MLP neurons of a small language model. Each row is named by its layer, matrix (gate and up: input weights) and neuron, and shows model dimensions 32-127. Each number is 500 + 40 x the weight over its row's rms, rounded and kept within 0 to 999. Numbers have three digits each. A neuron's up and down rows have the sign that makes its largest values positive.
A block is one neuron, or neurons of one layer that tend to fire together. After each block is what it responds to, as a language model described it from the Wikipedia text at the highest values.

L4.gate26:474491465544528490514501502514471462512515510454476496476487495554535484608471512553521523508497466500455504458560467545503494575456446439484537504432469497465492524487426525491482446509505506535520490492503519576433498462486449551493542467411502496454496483525562489452451548479441520561
L4.up26:484521537512499461526497511497430576509515529474439462469531504594517475563524514467515489499450532495548482512495560501479436524503505478542462460520490455497474446462593520512515506465554431485561525473501556472544552468478485577492542491462421517453481491576422478509455514505481495518
L4.gate115:448520453532519454500499473515473508517472464479493567452496521459513444444420475489523479524510495432531430447536549451450493502502449499531542562493441491485528434478534500501532516531532495481472496529572508479495492476482494439470580480490507471496453483561486593467529458438484505469
L4.up115:484539510474540510565476459469502536529524485474465505462532502565492478529501484518579451486510460371476547494446487498511536503534491467483504542455479497476490495466510502525466502547507455565517482573449496526574523453415534509429428604502595481477510499575562496420542468482501451625
L4.gate346:514468489525563519510491481493449465566530492486410564417518479447517498497500525559548445531464543492482490487511517560558569505428545473460527509484444483524518491424575490509506487503488511465490479446466449523504479478502469576494434473514562497520485550578442517459392448503510468522
L4.up346:436534475493521493482478462455524509567436454552526492517593479429499518483514543448546509543507456509433452476539568541503462481458535457483502469561509472529522449479537552479530528537482510508601505480503512524486515455551552522575497521493465498508497512552475521598485527547499497508
L4.gate403:483526489488427507528492454472506475523605469420539507494504423561385534499509523492501516552506439534540609507521555505534501432524452581453534496483447468462513531509536544454513531516486566464524446479518543446467500492508530486501527543450480528542515527535506575521421501542544485524
L4.up403:402476514579529438478519443440528542439444509426489560395457533508478475546507524447515470454572500432529488511520487425544564446572473450491516502511565413505516508450513487447476431567467510499582496517511501539487464525509547461488527477492536535484437524507539436544458501542567532495
L4.gate456:499568484490472492457471481458521500443480494536505530531473486472450543546490546502481578486445450504513519457447451507510513502549536519486501388450431413519493471559544478474467494520506547522462538534597509467538508507491462544529500510461591454552439505572469450422444416418453467476
L4.up456:521458506535451493459512508487466520458484398519444514532411492486578466495490507473476515557504484494517563457542418437477446493464492471546560475450449457503477450436504600455548501512467426502472531569590570523453532533497532523526503507544535490544556404493530504538481488460452500551
L4.gate533:494568555459558456538543538472556479566522474484461562492499493428483461485515496491410524489514563467523464458484536534449506533498515520504462529485511518610446512483472491500513522507452521479519530562554515561458491491503540460452522515523475483525442523482421563544514475506505524555
L4.up533:492531439484522403509405516515475505469542508479512561411494470469452521517501535441510520517479458478573567516523477517537489494538477492476446456491408514535480531555475481457516516468473525530444559543507485464512466479490574592579449532471515577476468536534462562436428493510540472477
L4.gate549:466531528517494476513508412510477473474465559500470489521481488486595455506534517452532496470558524543534451527549487522459500516548478466486513436471412425460496457534531468477508562441463533560434550542501498512532509435474498528464434431500484502460553548480559581523522549518487504534
L4.up549:509446499516458472534512563539471452530486509515446517571536440489479477539460544530511544489530519449463436525549526491487472444510548580526464472470524497514462540535573447547503440528431457472473489469392510535487472480521515531420482511467451515535521411529470534501495485434443488532
L4.gate561:490457513447510506542443484483525523513475511468471483440511510435554528547538486555472387442558499445463495472474414506541541416521548564558486551492478490491512490485440466518460535515518476492439482496436449526450414538504525514514514491554502550539549545441423493489495496448507439522
L4.up561:487522533541494481518468498543449549500506499505485575423474510542525515537377511569486500458531489538565475474451512444551459441475543517513506455561466519473519508443464416500504459513441498478414427486478400539471542520550428530494502538485506521462476469537467487564459434434489557506
Responds to: Passive participles and perfect auxiliaries. Past participles after was, were, been or be in passive constructions (published, given, found, suspended), plus the auxiliaries had, has or have before a participle.

L3.gate21:498487508502537406480566539479455459461476477532480520512506438572510480541509511592549484520500489404510471467545502463499477420454523463480541531427525535430473526539501516514555531477489490478507475607517553526465479507509491518543575517479557512453494515606540497400464531559424498528
L3.up21:481584519440473392490576557514518520496432497489496483513454496485501529540501549513521507489442518403563530551536559567540431573537493490457485438487450513467489465514532544499540509480623497477530508483501543482495503451505488505473502504443487544520462478560530428437452513402502486452
L3.gate273:518533424532531461506490532539477513484449524576538479526521442542447455537524475534495487545466416493564421493488547486522541491503451491555520456477420451496547489505503494472541530483513509531493496589466533510485524489464461519490467500477464532514452459502491528464481573484488453498
L3.up273:510511489475512472532548500546518538542486523469447483519521543521475443507483445502512500483432436441559507522530475516527519541481485519476490500497480521439491500539473470458523465531482515459518545509539508512482491465514463551460451549520535498439496379479540540428567488483464514513
L3.gate539:475518471494541519430513430519413502491444505552494520471448477461518474592524501504521420619472514446566455433512487509551438511539527464495531522452428569514535452474541535487489458463458516472443487569534530569481518520504599553426519518452483476482485530492514488461456530464456430581
L3.up539:547474484532598548490492475430453434523510473519489540450478475502526412581491537539500521552499483426581495443530491521551482496504478483453545569456507494470526487530554497453503435481520490470501471598538591510485495499532477628578477511442568529440487442475532481448469519484502498514
L3.gate583:555500495510456434493513536528471538502473468507490412529504488467474463428477502503453542503518473522481518431485559463584434521502512543486444543480427505484567485496500476433471499448504484473469523506486558514500511526439463563552511421513418501523441481464491526467503463500541527494
L3.up583:503506550543445486464525539497519533502516516550484541552543465572469437555506482463528539547494486519550458554489484455487584448535518530576536447465443473428485494479554520535545502493487540464491546526498550546428512492552477527482494504453481515468496437529429494454459510467530511514
Responds to: Past participles in passives. Past participles and predicate adjectives after was/were/is/be, often in passive clauses followed by in, by or on, e.g. acquired, approved, used, active.

L6.gate4:504520499535500432480459494461534491463460515451508463528561501489509474565505519499496473523545485412511460554530527560491576561537497455507515485417452452499481512455556481472534501421572550489497535521510523552492490455509500528450489528441527434429456501504513486442517488519480498558
L6.up4:456411475500503466466473518518481506502503480496456540505543459513507464484470509540565379518437456518467487443540505441481451567501497550458535507461524479454467575466495547538540486433530480476436546481454455473497576530431495549556553489465528464501483521567524546430549553429499476533
L6.gate202:498482467489503567516565483465448457492475505466411466548490495600528477549526553511539512492500524537537448513519470545467512503554467491483464516527457551503558559529504490524549584496516488507464476519504529561400457402455480478476465584458521498523482531421443500546484446501524523504
L6.up202:502465521544544563487509555521471453517440497523499475449492535512478487561426598539524455431510476385460510483483515473465452499551443555472535520475477481565493499518521492475516452515493522555431450541519532498480488454551439518445559430493454448580485460524490480524452467473502487499
Responds to: Past participle verbs. Past-tense or past-participle verbs, or their final -ed/-d piece, mostly passives after was/is/been, like killed, kidnapped, released, died.

L6.gate655:514496426569481466521417529502438457492498519530588447497540577522473509502454481446528497495470525450477511571506501502516511547458483467456438497491500503512468576534426442498474568463486413504566478478563482513575536464508508434482452475534489495533539500468519499555506548450450519515
L6.up655:509504490499513507507443478533476555453522555498491542484465536476555334479526497446453505528521502486514518571439542526445493462487487511483429465488470535498539511477480467550452514447441497518505528538467560500472474435504523479536470529516431606593508531525582560520521449614445536489
L6.gate677:479469400511482495475446498486535500447497481552436543498467471508538472501456459460498571525476404457472477516518528486464464543543520512492437458515517401507510498477524529517525515476528529535489506554484456562475538508497474554521522512443519506511472476507537427515469443514490482515
L6.up677:528492571541508415521483452458512567481482527494484508483499588497456491526476498533443473525431530484538522488540557462454511563471549492482548566477483518567561481532507439455455488467514526496484493465445485437491585460475503488453510588517460457507537566473505597541503506492466494466
Responds to: Clause-opening prepositions. Prepositions that introduce a time or cause phrase before a noun phrase, especially after, of (as a result of, time of), during, due to, because of.

L4.gate43:446497509508474486517465519490471527490593495417563436432461455516589501447539553525543497526512511458461495544479520516471564513451492539544506522532546496438474461499482488442489501528554490487460462470447506464478580513536475529488466523500540556482500530565544514512490499499534469478
L4.up43:410509455463495452545438518521469540454546436493549484456451474517586551510547547491561451501506515470516481575518487508489495505507522503495485532484540574507515470523524480451509460502529543583590471499433539483504487491558570487511542470480477564498456510506498487536481456508439515443
L4.gate59:463463486538483514521532511476500449496430450506493458565515534483405417464543523474479526566467422470572599530553536493512463516503457545475568542493519465544441452487533500507558500524493504468453496547467497408459520475526490489537497455490571486462544512478554454540500479518484491496
L4.up59:461504485543422480515500567558491505512492480508467514508419530566558554547512503549422503439540543506467478529451509500488427515462428547442483513470472505522492467506471517525531437471456559508490381558482504552548470438494464521497433469402514545450499465538462567539507504476481487449
L4.gate150:496532561522496541524581534582430508484532494556548499507513530456508498482542509544447476502541586494492482544526519460576472474544457462480505542511551484525467464481425464550478572515490519450544495530506427553545515494568560527445465489519529459491522526501480497534526553466512487461
L4.up150:541481507537448489546480485493486552496537507527490541483419516503506478526460463547543546506482497473557437483489491480426409458516543557521494499489450491488410515547446531478518545435561488492558479452486478505504566525518517552477477551519495508549497536504459504452446560519538465511
L4.gate187:499403462517551426475496504515529526497526458474470504490455570502520456491503581503491469559507517552490511524523490521560517487458518567514523543515497485540439533558444457457523487456491520452470479468468547513434457460461463499591563531527512589495479491464489461525507491448515499454
L4.up187:592450463492501501507401535513560524473500452499468501473472540481470510480521564543504489542539519498425554580489553476526429532499483500432497505544530521522536514536524432446503538377501506502507482511506446559514513413495505466552525552444489533496552512537498552496497483471537511494
L4.gate325:543509470444593484554485522465538475490461407508486545459494442474475419458516466483533495496499479478612570410527565455503468479554500506525539457496401458486526508478460621462496477461515457471443532501477558536484501477467495552538478537501541458477479409505517477535498524515409481513
L4.up325:551518549483582506523496485406525521541455470473556458470480482440479398537515527501393527469507472440600510485540502500506556558428508464491514554495489530520454406552510507438458481471493522495483444470484474537494462461493547489460533566512509484507511438450487490510495517525476435439
L4.gate410:498474440486525484585532556518440514543535526551539492491500526474446514533506564468512492483526481435532522564499462545418425486552547574479476509518470451552466442518531484512530586461483465430489465519503455478467503438488448538563528488529515481491490470560444471543522513472542502485
L4.up410:499541464551488379548485491490533464554514475479471566478550514592575490472577531478486525488572438543481497451490418477501452517545489451512501516419530506481431434528466489467445558494465471563409515526507520484525499432410446520502494461458527523446565468534604487549505522486502444515
L4.gate581:480529497477546506504501508510499498405467578452445503503506533546501457492538532505541446426474472556498532567615501458436530475519521479542492476523393495562512552488539505512542606501519511489552509455524489466506544426525527509499550525424538455539548466501546540531474469497477501529
L4.up581:503496521451549490531511496496457604488472457483536585504556505533529493574507500524471495528483496525510498504519529530524483571510442541453512441622469486487537512463462548519533532506462506455590475461484539460522560410456521485466448495462516408581487435441441512576468452482490489486
L4.gate691:544451447561545509436557508474507437466497522415478594494478495505565521548511503521471501534514476491505496488513510454423502511548481529506552526510493465495486470496481511428515524533459506493464536506451498505449513497477575516503423509488533600512524465535423516479518463405575494547
L4.up691:510486421504492433483520503563472452500516499451470481534474517511518466505482464560474485543453456524490469518490487527434495457559464459518556463541488495576512476504533582517491556433528462498543525516483494516534562361548490419459538487491508509420501565539506435495538416456476533508
Responds to: Time prepositions and verb endings. Mostly sentence-opening time prepositions such as During, After, Following; also third-person verb suffixes like diff-ers, suff-ers, agree-s, and all.

L3.gate132:558446535463504539485434520505474471587503543565542503499505491419426505534540493539459444489514535506525468576437496487555522543525460543454561471537480496460462500524562516567569487471555461489507497584464526474482504477463475527560497490557559504493556454456478505585526445540530548538
L3.up132:511516521512528488469491430453467434500494438564473489581549469474548440463459521381429449481469539518519561442554448542531464537537542518477477518603551465527427549458539497441482525537471615428483439484512467459529498523530500444507536483516553467493556476559479529478536511524563526517
L3.gate414:500555510411484516526433486472474520564520471503471426450479530517459431478484578511451468448489497451452610495438496463556481547553572447540447502579477424467449515490565448536504520534430428461500513472410457496511539437496486454496528497507531571564514531565487513442418466500409474488
L3.up414:493558532476516524503550477528533431505517533475490460458544549510570479479523555577545529502525450505488628555499490526503494502498482413509522567575546499507452421468472540541496507474490551431485453495472521513535526490528496493512510478462477536465533513543515444514501450470481474430
L3.gate468:493447435566466532506482494499480495488521491475541539593492486538526491496470512459511502502476488476465558430557475515543497460489538523486535506477553479477574472454471491500515483581495448520553461519459509513523532379463471511480494476517502426556570528472539556510467454505517487442
L3.up468:466541456514560469481455498487474513498515500456519520452492471476583501481476554490467459522452496582535433496497490467476525450482455501513481518492477505522470506471471474545437583499456497516514431506476445501506493488497491563467462471483535470586529443482443499502468466541566540567
L3.gate601:483465476489538493575416471499528467498547479458489401456468515514562507457452510490449444484416472527515470540527510518550535549525496461502466487508466496460429516505529468479517533467439483530545484515422478523536532485506497564512519541526459577457521488452487429552463532500506485480
L3.up601:480449510535436523533538473481444491581543543482538492447545417553540463459495554530493573481459503497464526495488525522577475476515506488510465509528590517484480484557501530438524501446520484546524480544432512448536448513498554522534446476440504519491561535533512495492456486531449483468
Responds to: Plural noun heads. Plural nouns, or their final -s/-ers piece, right after the, many, numbers or other determiners, such as films, songs, students, sources.